Part of a small language model's weights.
Size: 10 layers, 7 heads of 64 (1 for keys and values), MLP 896 SwiGLU, vocabulary 32000, 45.3M parameters.
Architecture: RMSNorm before each block, untied embeddings.
Training: a variant of Muon for these matrices, 890M tokens, 6788 steps.
MLP neurons of a small language model. Each row is named by its layer, matrix (gate and up: input weights) and neuron, and shows model dimensions 80-207. Each number is 500 + 25 x the weight over its row's rms, rounded and kept within 0 to 999. Numbers have three digits each. A neuron's up and down rows have the sign that makes its largest values positive.
Before each neuron's rows, "fires after" lists the tokens most often just before its 100 highest values on Wikipedia text that the model never trained on.

fires after: ",", ")", "),", "\"", " and"
L3.gate245:503501518502461510492494467523499557515535518454501531505525464497486496513489532480480487473505498500517472499484442469477482514492444516533479472498548479501520507481486523488478489507481536499533515538526490530493453466514528479535538527478493499506510477509492506484510458464480522518511467544538478511535491531443508489474508544498521474521554531482520484462499453487506545514495
L3.up245:516509529495504454484494529482476505486530503511507516508512516492521499480540473467463494490525478494534457508465488522463472487514492498494559476508478473549529507509499491471494504482495504513491514503530543443520528463472484478472531515497478481492513495477517522517503522500512537518490503485520518520493447512471526479489499513535479524522494522494493540434422477500512506482519

fires after: " the", "The", " The", "Early", " his"
L3.gate747:534479551485506536490493478506483494504522501502474499456525460460532529428506525480513508547507521560463514517518500513466509496519504498451556474509490503538516472458517471497477506486494516495498483512536513469470464558519493463489497485480488506484457523510528516530511513515499506530534460508465511519492533492489488509464468510498485482549517460541458456542559507527489501522461
L3.up747:496498505541492513496477525495508490485531511500460512511520541538528492519487465544500497522524515486464509504490498477472480456499506481468486481471505483493511488485490534463520513473519509532508516502508477469488518539505514500500507470518553498501538540519524510499483560469469521490500498520523542465467494551522505482482516501473500534564464446526485511472525474477494495533499

fires after: "---|---|---|---|", "s", " |", " lot", " consists", " variety"
L3.gate680:503522511510527470466534482477514484527527478505520549523529521503538529529521504529473480514524513524483503488512514482505498504522486506483440488524553518493492500503526524461522494473496533540520502515558522503507500521516517448511473527508473504522519489491457508548493538545485510460496476517524496478518478512454510480522534549480495482509497530489552511495526530481470486503540
L3.up680:530502529499548473495479523539502478500488519454474518484509506501453500491498496554461485512473507487515506467540499492520480501522531493515569506499489516516522511548490474528508479495495440487513556532477558528492499522482542484481530543509489446502481496496508475517468491517468518495527505527481482503536536466512530550527477484481520436524499492529536514523498472476467508544513

fires after: " the", " same", " following", "The", " this"
L3.gate759:493488529507458484528475496441489499535494488495489532523545488469508468510475486493487509512512479524487525534498512479491535482468491482461490468487514530523507503530542484565500524452478500470503468497499500515472508523501522498533525481484501479504479457456495469530489520479518517532511518537445545493530497519455493463518501487496490513508488529526484471469491527468547512501497
L3.up759:470503492476533544521493458510472522544514492492498510519522458508523569503419505535473483524511511501508552512535488439490479518510469483508492490540480493506530537465528526457554504497493520510537516489496480472516498491504533498529533505463500525487524478532522474516482523475472555474503496510498492509492481549521439478479489499529510458489469462508533512498543499490491535541514

fires after: "\n", "|---|---|", "|---|", " a", "|", "-"
L3.gate712:505498539482526522479486517520507498525469467421525549539523529508493504495518469503487519463475523442508445531525503505505495496511471470495499570529493457466496492497490469528509470494512488472495489483532486503522510499471513502512494526511472485466475508536492525511515496531563523483492503524537485504529499500494505538491571465483508542510492466504511501520495557571499509554528
L3.up712:501458518478549499437492528498504476492504524502552505477499534487519450517502533470530499510556533503486526494473507474478470495437507537517476554519481534485526513520486504512502491499512479491480514485517512504493490528508540509476468499480526470493502536502481503507527496522553485488491513467498511520479501454478428524493482468459507498512481474474497504517487483536557462525479

fires after: " |", ":", " 1", " 2"
L7.gate451:509470536494487522456517487481507548452455471508484520512501519495493510469515490492506541475511486541515490538446513507525557515474521507522534511528474515513509482489517527529470483464460479546547487512501502496486552516514477492535534525532506484512492498481494462478530534524491519498483491504521500494532557466513456541514501498476509458504493524474500517493501512467515473462501
L7.up451:485508499489474510535517514494546478484483495500504541516470504526519508505471545499516487442474464470500478501516507501497470508515498513456495518495446547487470518518466494507510482501533524482467513533498512453490545520530511515556492479487517504483487494517485483515516485493518525529495469516508511516499525534494528493512478533456527463470505510460541439518459498493497533534488

fires after: "\n", "==", " =="
L4.gate207:500555508469489510492497535456464457530450472506485519504491528487508524501476451538544488478541531502474486477497484518533484488497465484545491525522506484499527489547531534452509548481545471524499556516541479498511474498553528465519503518535502504532527495515488522474501513520497513491490494536500464506509496482521498495512469508541529539514473520492511553486495471472480475473512
L4.up207:523499491496543505494475508484492493506476485497472486523499519451500510512548495530501534445469470513510488530493511458470456485522500475512505505504465505489541487560494470528528473516519535500541473520489545507481532510498514510497509478505462504541521462517534523505473535509463493496470441509511491471475508509504500491520513534566475491483481476505499538504490499485465504514485

fires after: " the", " The", "The", " a"
L3.gate298:507471489473516479484446495515517500474492463516458488472474517488507541469490520477494542462530482523520498531513502468455534491523485527507513496501488502496504513538523479509499533486508511497463479483505507525510478478526510477523448492541506475522510481526492487478496443538499543483518499498510487489482513495532520536460483518502545505495520466509519512475522509512524493417497
L3.up298:497470505489505507536509474516475506537515486511457506514496517542533481479520519471527536477519498483502534504473545502505513483535499477490484523540558468504489509535449491527508506496514506512522483513451484518502559520518518497567516523522507509494438519507512561497451545531506518452492484541504515509516516561475507491497495490498491534482445522474489520508498509501511503501484

fires after: " the", "'", "S", "),", " United", ","
L4.gate309:506509482500479522492497492512486507455502490483518499518502525514554524474484527509513466524566488508513494514486506511534500541504444493476498545518509464527511481417465482487450516472489524469476442478519529453498499504477510493535515516515514468519493517509466521506495448516538508544463449530474558509542508486477551501513505470500495492529513508553470536490478513526496518517525
L4.up309:488488486532474513526530482486511496529507513495528523460524505466524500530520504475532564505549482525511488462513492494508449531489506489474555534456503496546541485493514461518443495538488526467488536457513512471521475519479465555526488494501507521531489543474486524516451458486463510471482457516514517481519482474520526514474455510517498468517465515519494483487480506553495510492495

fires after: ".", " (", "\n", " \""
L3.gate198:512484513516499515450467539481462503510504523507511505479505552456513497528505470516520528467505481506495454494482476484505505507491485475475519469500513527501503458476503505498485497516498512514479509514511510523575499496530506483518532532493459482473488512531492484511516511482509514456461509517475496533461529493463544427455494486471513516533520517520526489475505495479506481519537
L3.up198:501471518489507567484513503490514487514520531473504515532534529478485489503553466468507523436519518499507500544485517479491483520527486489513557508506471499439480542438481573515472505525497541481467538485502462500543502494519436453521520551501485482488497539503486465534527475472523497469502483433477476453506522494489478475520483489499529493474495511494528452539514486516439507501527

fires after: " ", " 0", "==", " Department", " Party"
L3.gate365:493509462517511503508504547482541488457540501530506487501521514470471482479521479524517485491482491493544500494509518519510497530505496523475487522521537569499481512511496537478539467492519477497527495544499481516465515492466499491529485511514521488529513473530500513497536434496483494481516557458545490493534519482500457511503494476479494469501510500461469477504524506510507510452506
L3.up365:530518496586536491512559498508507475514503513486495458498506498511417494519518441479496550511519479513526471457501490501517537513498527511508515505522510476508510484428478504435510511488482513488494501549497545461496531523517533523492509527550486519562500523501499473479526500453499495504489489492487511547515520538501480479471525503530486512452481515471516488457481511475466482488519

fires after: " ", " (", " a", "-", " \""
L3.gate632:510445490491503492488519545551542511506470518516547494460462485535537498499522458473534510504523539475500497547466514519445500526558532533535487515514487537489502517479508464489500529477512466508464494516479470526492511501523456486495472508546467516511517507475474505485487503468502473451523546460449540489515496490477488510472469503490476512460499509499541515504472532560504530478504
L3.up632:466469538545537491496508516461535456519532548519499489524512503515466488539515483486563526493520531506462478542457514472487481492482508525512514535525557500497564527506561509504496488454469495491495531505489515498513538467466487495473506484515483510518522518449488492455497512461478486481544513492521495490494504481498531527499505548494494498494524497458492520517536460524519520480497

fires after: "\n", " Caledonia"
L7.gate486:566468465507505496515508514498499471532518462523492537510481480479470506443492481523461480472476505490494490475499517499530481499476451505487505559489517517497495515541487536485521523490527446503495493538524524537486520576503488512462500478500513488469489506543489532502442562506522498472496520523518493481496492486472471508520470510480508510558483495523477508464518526504481532474482
L7.up486:491455500458495525499478487534464483507527499507522476530492510457502512524528491468503493453458501473456451521478514493535478449483514507523467537544447509510512450527518509468513480522493508497499448493515482482519496538497497509504506518496497480501508502529496491483491543471496500506456507508501540471487514515476447511493517523461459471496495450491445488495497474499521514497509

fires after: " ", " Title", " la", "\n", ")"
L4.gate266:496497502466481476489504547503532520492539527497487490501530502463456502490477485530545500480496467514492511513491530477500466494491458498477492513517520513517487513494528508498491476499518537498498518474446509504547538501555470489483516532473495469472504482481479477504543523500519555534483500478498505524511476539552489515502445490438520475502513505487514480494496491488536532530537
L4.up266:479470500520488476471444459521497505460461486505519440500517460470480528533496495522539471503522524466544462450512503526512470488508512492467491518544478510495462516507485501482475510488516489530472484542558512509526484496486529508455510508513478518494524510480488505518552477497478531486502470520508539480489511498512468477460484527516489492516532466521513508473468465514496479527500

fires after: "\n", "|", "-", " Pe"
L4.gate597:460514455477480464466512503484473470455500488499514501503501495493455536479455492499519472482472439492526481520511479474505466511528483521497498542506496494493473466494522493511496493524541531529516483502504487501523498509503500503487535518486543465494511529532529504483467518482496495502465475499496501478496497530511499513462495497527503498500484505503470466493448499523494499532464
L4.up597:470505468471509484509484461491469519436498536492489506521528505488532493504498527488481489499479500570490528512479500496472520500414558510522487539490531522503451480509515518483485548530503491490533519469502480486508483498462505506475526508454517468497553467478479492520490476462511454449497526504537527472486486497495463509545489503506519519501453474495496470528518536482496534486486

fires after: "\n", " ", "-", " (", "|"
L3.gate573:505476514480490500516508525528534503484476504533533512514524500493479513518536489507530551488508510465514494467496520479464508529527485499514474546490544490548495568508487486534459494529496460529476528501508515510496496473534478450497545562490498517479517508496553464523490457475524541538523541501502507499494494493519497479527500525525501500447520487534518533512509501501539487545469
L3.up573:504508475444478525493529490485512530517475506527512504498514521491494466537499507515514531529494495455536469488499547487477464486481508495497511521492537496539529550463512516497470504512510543518522467488503522538514485508500480501504528523545516505488546518526489468520482508471461522490507523459504530484484486490523512518490471481518500457519515467511482508523493521520485505498465

fires after: "\n", " ", "-", " ("
L7.gate76:479497521523518485484504496460494532474451503511527528544486514464473473452435488465513481529463559499500537531510480501497530512525539499488468470489496506475504487515530507511500500517501510460500498525477487464477506485482500499511465472517454506507470496522480497474509525493522534521513531548520519468499469503548474492467511480521509489531474436504521428506539496528520533500535
L7.up76:477467522468511491507496507491453546500492446510507503533505514525478520508509493466474491466519482491478502501509463533493503470523461509495471502511499476506491531501524513490494509484503502475510512479497497532499481464483467506491516526529499511500486509449517500537492494480506491508509467502501477533478497532490451529544480548500518471494496515506491523488504526479545510531501

fires after: " \"", " ", "-", " (", ":"
L3.gate112:492530485492483481455477522536518515491516479504444514528504573546520493523478468489508487503504526487484470545501484503533452466500493517492488496526479489471510532513525451530491488487488506553536520484492458477508531508454504496507493477514461500487505470507509455526510529533460468471532485491521504445526495526463494514573503473499544542519497502509482492502517519517531498530498
L3.up112:470505511510487509542490517484465505536471486486466517469491572520499509560488480505546523542491520492522493546521492478523531510496472506485485507526495527492462508519483519506484504464493517486524489517521505488502497493499478531497492508521483512549548513521491516485485500471467436541490490479471507505503474516519531542482490525489474524525486467520494502544510513492488485532491

fires after: " |", "|"
L7.gate279:530485499507537493477513525487494465498514491471512510460514506478510504487495494506470520532486513501450498529479498497482511514489533483454456536528517478484548541495500477491496485481487497556517503515511510471477470504511502489496545506513479464490494509486489501461522483485540477504516523505496502440490483541511496507530545512470534534519473513513523512521494517466468466457522
L7.up279:529519492518476499504462467522522466463522505509496471515480527552478511442501512488531502538511532538525462500480523472556488518515469526515529493500499466497492531518525517494518506525550457490483478530444477513483480465524474537502535527489487532498513525497472525495502562477533486529479523463488544483518465510469467488520520463485481452494531459496484477466553508495506502490481

fires after: " the", "==", "s", "F", " The", "N"
L3.gate784:492498470532475470528489482532542479491492473457550451547465463499506534514504563482497519486417485505513518528540511506513487467517486500546498493484484529535503489523466545548493510532492507464512454484511514533577478502523524513478477515511522509541479513501422513501511515486554540496499534501503500467436505508500518513493523526483494514516503475508507497458469529517462507471511
L3.up784:484523486491494532553532513546523518544496485509522472502432485529508534450502487494559493538466525460525516468475494491513488511501494509480485459499482476524503518445511494465521543475531471507528529478458487457478508532494470488513514489527443484518513493515495503491495473522513533526521529494521492472458483501478476492498507482505537531490512502483487541526550525530527518532477

fires after: "\n", "|", " |"
L7.gate627:488524516488519535456539504540527455516482500543494467487526482474464506505476457521528518496519515505501477476475512544512500509542505492515493503487480485484466476490506532477476502490479466512527520527484428508521492526509463487513512484507462506457493471471494486480492497489520496494542545472532537509499537493474500505496480523501495488553496480539477493518484524543518508502515
L7.up627:490525501496468500521518517522512474527478509509488504511484477485518494459546475548456547457497512493507520455449514512516480493494485473524487520450459488488473471482548523467537486556485479526480475493542506486470542532523511498502523537560511507489528478495491495510478506497501470501508479493489530529449516508531494526493514498503508507512557507573487506461482507478453546451480

fires after: " |", "|", " that"
L7.gate25:494466493500508490459524516509480456498442463488490543514515505523492536525500463497514488529518515501473500479459464507514511492496477488486505531525470493457480482542527533503533457505482482511525511476518533454502515486519543507532529534535489510502475486521470493482510489458496503518486520516465545485519482534461506529502494474483470522531491502519530471458522473495471495515492
L7.up25:488511505503533504492504427503513487506540514504535458527524473545477529500504462491473533511506478506561481497488490517490473504527530532476510467534464515504475515475522510522476513517521512514522484448503559440519482521475512524515459495509472509537508505468522505478520503500472572488499551490479494482496505537499499498498493498527499455505481509514501539529543494453512456504486

fires after: ",", " the", " New", " United"
L7.gate228:484542494513492521496491524458501472479527455525482493473474515496489478490482471480518558516515518501476486505525490519481520509465497519489432492488498461505519508501498542502513487491493506477454490485478487498484483506504483526508528478527451496489466504497473468487453467476477485489475525500503497485499517496529496450552502492524489504519503522497503495484474501479499516467502
L7.up228:496488504508489499512452470499507506516506522480482512483511498522526488468496498524507548502528499485496509489513516515548472508485444473501480505499517510544500516484547496496460456464526513472510444496526481497495491507467500497508455462487507521503452518552493498504484506510420547521524474496465512511482493531479511464458474484552539484470470494505495526492528544482500471478506

fires after: " the", " a", "s", "The", " The"
L3.gate179:531487500512544493495458489510530473515499511485492466513503494506483500525490472470531522526484540497470481488513480521462546493442539462456518525540462504529487507524516508530478493530515525507458497491499483508507487491508525515515530516491534485529521497528493476495476505505502499467499506525472481502453501467468525505481538518461473493516489467536491494483550449546510511505528
L3.up179:483457513503493463535492465487519513511478475515522489534491512489488502505432506458540549549487504511488517490489487472486489500531495474537534533515487532485467495534516503491471469513535503528487498492523487514519460492509502499545489516494528469495463502491507519546481526508500490451486522479471565499479521514499500524445534498480478533516460448453500512535503484487523515525524

fires after: " |", ",", ":", " ("
L3.gate734:513455455487531440536477469493552487523512518497446516512523590478520473437534523484501491523489493507446500526455492545482473499543521467478478563494507474510518518527527547461498491502513535477466503491445517514473540479493490483517513511507449489515476542496490480489514464517521531507520489512520550525516510503539497459502527534502490495537498443470485455499494490493485527515510
L3.up734:527521496518467567493515507505514475472526489481459519523516568470507516471504469509496517513511495517522518548489485497480491481466506511500524485517518510477518526520510491523511531514491539487490483527530495481528507474481424505518459463461481494485477475483526471499529513482521469501506541486498470524461527515521528471509521500492494540535475469466520481477519498503486526506520

fires after: " the", " The"
L3.gate145:519464510505549484468494481529456499476506488484466480491473478530490467494485518506465503524543488516495475516468522476454547501526507491516524548507519552491464534468486499564494467510518498505471489461558445526501473525502534489506484483489544484476514527493519518527481485500512519464518516519462532471510460534512517500469476530481493475489476477552473536499482489461525476514526
L3.up145:492504491482465483523476504491543528529490514516495475519489479497521451497512484491498529523498501459467499470530498454538494472503480478451468509467515533465451487489530488452553479510519503472507506509509535506533494474502527489482499506469476484472478491486491461494465474513480507504470530536507499519534501549496483466529490471511538473457511524458478511505522493504528509500504

fires after: " |", " Apps", "|", " Pos"
L7.gate68:517495492476526482493509513471487467527480424478482491493511517479502476494503489502501520538519496486465499539504540510492522496511491490545495467489449516493512485473511495475531506489492455517511487521520528522477553458469479518520473466536482522447496513522512504508526492485551510529511543472541486499534510500509534509530483503479487514517475492500515435456478546538451499566458
L7.up68:514529531521461503502439520471497473518480475480507477466509528509443480512482488468486518503531521514523482524448542500474484491503500570528500518491494514533487504520497530493443523473501509512498495483484537494481494438490525480528489493496494498518509532489473524511478502476506480510475504500532530514529494539520531480514482490443486490503538462455474518502521507494478457509486

fires after: " |", "-"
L3.gate262:447478487498524483509490530517503479554513553510512508467481554536469525517522505479457515500486462499525501510485496499457498509504556490502494500483519478471493494526540511514476516517503495516514525468541515518519510486509499513535468511506477490471474501459481520513484522498497484470480509523485470477485505502551525439475502524459502520525537524478541550519486502462425514466486
L3.up262:507532501480513494518470497481533489523500470484510505560494518474439513481475501557462506542535527446467470443515521476502509531508476513512510514456499501467459538454475515485511503504522539512525514490486493532522494509520473471504509456443485519507475502503510533479506465465512496514493545503477452539486516498510514537477491515474510498489533478463499491531487485502493491471524

fires after: "\n"
L4.gate11:497540491470526536452523487532540491549499530509491475468448469458483464507485506536513505484499488517506460538507496481528542507529516499491481529556475500536494469467467497529509498487466480511500578520482502516520558511495503522540489471470506478489466511513517485522525478462567508505516494537525534551545469469457547480525515481514508497470503459509512466526483481475511496509489
L4.up11:461500507534508498484483502468519517486493495515487498514481515510484504498464438453484522509492500467518498492479485504489481490460488496468438532511480525479475534492489522505463486535503497513453543483472518504528514495515500505504505495501495464471478516504471476497513482506474446520498470492496458533500473524489518511506484482492524509503494491537503420523504483510522486482481

fires after: " |", ";"
L7.gate824:530505513516501543507541460534518507536472501507499527526494472506483515456496499451515495477546451448480463458484508475504539441465507550479475497512498500440503493495470477464479499470520488516492501465508506513527511521506480497521489492547495490502553488531469472507544470502497483499472509459456502495475488491530501529495467484479498475498497524455495534441523512497457522516505
L7.up824:537508461494532502465496491478562555543475513525492486533488438478493552468500493494516492490506502466531503475490519480527467487550527529532506491541524527444500521476509470487497488510524456503516543468541504464452538527547496477509510484495550459509507460519490459503477486495512471532447484504484515487517509476505514549515492526465467478450484486528481513453457497464493521487495

fires after: "\n", ".", "|", " |"
L7.gate553:479486531489571478469511561501471531490501513528480535529497481503501506518454463538483535504518524489530460483488477486500544445515498526484482494453555518535496513499458528494484534491515507473512540535478530499467549480491517546528524517528473487497467529495474447518469481553503513493497508485468471507476528498500453495510499459515534493500533529501530531492438585491512545536511
L7.up553:502456520497498456494444516472474522492478494511507521526456505491465513509507489529477541520517520521516513488510455530495473480459468502530473492485525545483531518472510506500510542481532469514483539493495494500553473475485518485548465494534485459476492499489469517466459521481506528479436508504505514521501529511469492489516459509517496512491465504467518502445465484511469497469542

fires after: " ", " and", "s"
L3.gate229:501492467519506460518527500470505479520508501549494498497460502522485518529522542536479532525499516501465504513511508523510473519462513500544518497535540522516537518476566547494455560507480457488562508542513490467495496514522511529525507496547512538518491501536542498477514500529513468530519473532493494490523511460468445506511451475495500486477494517457524486469482471484504478515525
L3.up229:455457473533493482504507487515538467522532495466510511496477475541514468481490459512492536528488485512501462476518447496524489532465527505493487486516515484513486512528540528481456516518519461496491561493507553505494492517521518542478496506511484493505485545485481455508500500462522440464537499507498531505447452494553452499509529553524490471523481520506514479475518482487493484539488

fires after: " the", " The", " this", " This", "The"
L4.gate136:512469529546495512557477482519524480516511466502495472521490515483534529508497521505523473485493497501502495480431445498477522487536484458462458521490511519532516514532534522506498517536536471454517461496498512476512532464543548461449511503504482503467488515517470506471455485505482554514540487490520550499481493489496515503497475475434542489536494496528439526478502485493511498490534
L4.up136:519504513494515497544503530446493498472503481530497489509505520515521549464501468541519489485521487511531494497525495501480459458502491519442497461521512510466490529508520500482520499547498467449510469508468540522511490499526489509535533523558496453478521482471523464477488495515497476518423531493469502511485531489449476526514534515481540490494459524519453487507513497463481491527484

fires after: "\n", " \"", "-", " ("
L3.gate812:489487475506472548502479537494543522544488528479485497484509501511484513496518529450444502459509515502518480486543521520532501486496523570473508475483523518504528490474513552493517504542475461515496504464506501492453501525487512490495493479482461508529485503548474485518499489528473495487473543540486506470486487494476505491478528534494510537543480461479529519549510495476480493511502
L3.up812:484514480510453551533501474508507487502485522481506485472512479542588544478507511458507553508461510508507518534500500526505526501487484547459495477510485491471459482518512486492508516526509505504524465530517539504539497475458520523506495512543538521497497500467515519468524497473477525474506511484502452473549488483526484510509502539521486464468486506541499492487501507456466500491517

fires after: " |", "|", "-", "\n", " W"
L3.gate462:503484525534507505495485495497539473508444550530517509469519510492470536465466532486532480524500495523469470523473488525464477475496497494506455483465479520550497517521496529493509487513469453474507497483517524427501517503564460480505464507478455469547475497519530501511528441508508526529487541470523548534542461499505504528461523502489489479511533476478471452550540518474484476532444
L3.up462:443520518513505471484484491484490466520467533508473442520481476476493502522521526474483485520455513506471482475440500523482525493557507484519571482549527491509485549513516561495492479555529451468538470464506545545494488495535496518471468531492483511528504497492506480521484464489523471488495527488469496533536526511490452441523518494500469480482500513494498514472531544517500484522470

fires after: "\n", "===", "=="
L3.gate338:508495479507506476490487518515486492453503567498474507532476523446476471497508472508531481469516493491494516471527457502548516479479485495555502543518470448500480497556485498490505493514455487532497536510494479512521541500489503540529520514514496488503525455472506464477503521505493498498492480455486489485503500459484487492491489487504520550479469499478556513508529490483512497498469
L3.up338:473487459482497504512500482509529534467482524489466530501480537524490494507435484480525529520472486532524491474496490448495506477526511503502507525497478510485489475499474523477489506542496523484474529566522474495485535501545456487505526508529485512452491475510474505513532508518482535537489490508504504536488513500506496495510528509487447555503452505517517510489535478555508503474503

fires after: "-", " (", " \"", "\n"
L3.gate876:510517460488528505482533465516491526509457545503499466500512503496517479494485496507495548489474435493501492499495522498487469537535502558483488504492524485517497496509462531536557492513528487507544495533501466497537531514500495508530511478482517517502520510510520505461517500474483507494545535495526508513524475483492482502525479484509520499511547509461480533507553503550518514519503
L3.up876:503498456480517535520526495517472500493527537491476547547533475516515505530453483526500478488486511496478493494525573487494479530518450536499515496552543451522492512496509519514469504480494511509519543471529497494546539516512489485495473493517463457427497488509540501495510523504477469462510468532496535473472491482558537517510480460487503526447503448519472491490492514518482474526473

fires after: " a", "-", " an", " the", " his"
L3.gate811:545480505536513518462514507505492547495515512475464501486482474465502438549507532494507511474480454463528533544472492489516504506537512484501515544479495565480532540493520466515479457471513483518515505515485491492567518541453492488532491484472487545485534521530450504528469533472488473490540490519474510481458495494511540477522459494506517469464502514539461489466469488533524460515537
L3.up811:501486518519496486485523481477508532519481532531509489492511510457457479543518516487538452514514528504544474520500513545506500506476527469463504469505508436534511543520487506504454494471529449503478547486505482506499499517540486471539522519495491454499460431473516544458476466507461447512570479482471480481499546509523497499522494492535497499444533481502512505484491495527508535531482

fires after: "\n", " |"
L7.gate524:488537483502472507505523487504515545519500506507486477500490464495489493535461506463492492525497493525521510521458499544513479510486498450530516484506504525539467492530508491479518471488484496491557502498489515492502499489536471503477516511458536554488539503529512528501506513516466498475467491538528542479487486547487475531434500514520481521511509508436470488544517533517480494497456
L7.up524:483547450500494500524521538495471508492495485489475459559534536526508517472530496495503534537527528457490489534503503505507543508494501498472492466472519485488450520525474529491508525515490521517476468505478556533479508529457496490503498462475512504511539514529489506515500531529513491500492508463438463495467485524460517487540442516507506496541545519530503490487483538550528555541471

fires after: " |", "==", "|---|---|---|", "\n"
L4.gate760:507501512461500484459534493469514529512476507479483521475497478454484478544473479451495516500504471497470444541570533471493557507510531516537550467442518478503412517475488503488509507524512464465487506500482508466495506531468520533492497509467496522476519471515475521511468512475504494488544482516508506466466525434493486486491482502485521501528452546482498501505455514494485519490539
L4.up760:478507498497518498495473520502497506473476532515499509507533449535483479492496514528507467448473456476502478472486495494494505500509532485510539518526506490500497527468505528464529489480502474522472511501509535511504486559485505514559517521514503504448495464547503486487472488487472494510507548463513562493505495487509501507523458500484511489486485523484469547491508516486470489478486

fires after: " |", " No", " 0", " Goals", "|"
L7.gate568:500467493481503481489543483502506485520470485498453485496533496544454503525487529507473522554499493501524509517498519457521490500484500492495501485491505483490455510514483545496470521480478473509551489489540483538513531537498476492500516516530468503494510494476484493494507537514446499501491513496537481527518492524531421492528474480491524496514501536497509507521501502507517485549512
L7.up568:488548444498514551494474535457511487505472490501483512512507496497493546537518488503482471473535483504456489530531533456523476486516478530470471476527484525506519463504493487490479510536548521513462470434516524483457484470481479522506489491491516496505477541500523546536518461495529507504519514447489527498467507496500509513464520499471487514462491446493516478514490523506473561484522

fires after: " ", "s", "-", " ("
L3.gate614:520467479488500510517521492503485502525484519539484471554519470481504518529495521494517478512499531500479513532541529495537503440525497505459453441514541501498498535521493537474467522530449465518519538499509488519475483529461479498503506480521525470491487527441506465509480528520516475491496490496518482485469519501476484557564479467475502487489484448501504480502515492501457501505511
L3.up614:492462478514542528485479525530529508499523524524503499493491545494503490530482455478532518519485492470523500475536501519485507485494487479462534521503492485504478528469545491508475476521548499506544502474554526490459469465465511488494500539501480512481487550484529510533526511514503495492520512504466469495518477511526464518496505557518468499486458504494505478469491447492512461475482

fires after: "\n", " ", "-"
L3.gate834:555480481483461538507499505483518533507495494505529468477494563452484474536509489533486492506508505551527446519444511516494504519528498550449480522520531525511538526497498503512490490488496504492528490486479478474487491471496446464521498533538531493539517481482484460500528511508473491518500471483500485502506511477518489465517542508491526496505516476465511506494507508484460523490497
L3.up834:508496505539487494494481498489508498509520517501512484555532551497473520493472528505480476474495493440486482500498562548466492458531491495502468465513541497499492522471466472522512488519532510505518537512526543514462525531531492482493487488459501519534519507432524488496497529526517534480501480558484495498531534474487491515533487496460468525452537487509495502535500467498465482547494

fires after: "\n", "|"
L7.gate864:498500523501519482485456515486445496539506496482507495514493481467497508471460469521508506517491531546492452540479497492469552512520468520518506489518527537489495507458504496492478474521509524525538554531530491484498541557518481507491539489499531539498496480461559497482507511489495485464436481456444475491536492503569482505463481463489561533416476465486497493499478464451501510458476
L7.up864:530471478485506491488504468506580533455516500501525513501473549441473471558514512448547497477469493484502537495520497492482449481506569514516481521501516497542502502508472487527537521511497503527473531476481506505528477494477529476487500511562499513500485476482450547558502513499484492489493490518554519487499492525456470515494446531518500513466528508535497453476501502497506480513483

fires after: "\n", " ==", "=="
L4.gate161:529533474473527555532485533492508513519495526492544479573478508484459541514465510524514508485515524511493494494509493531525502481460476480509560466496501537481564534502476469472521477480549490476462505473544495494476503506524493502481539527537496472516503566488498543473502514514526473510523483520468486507509504506451439504490503498494503565461494494489509464469513537509483483510540
L4.up161:455455491500498535480520500483482474463452465461477495526498532498523489513539486490533495441492497468495470493515515502503473509539541572520495485503485522519472505517470506456546497508484499526483444494542519529509532503481493489522487499526470479479498488486500498486528495538533513509505476517505501522466483501505498455527538483500482507511446509495460529513544483479503482507502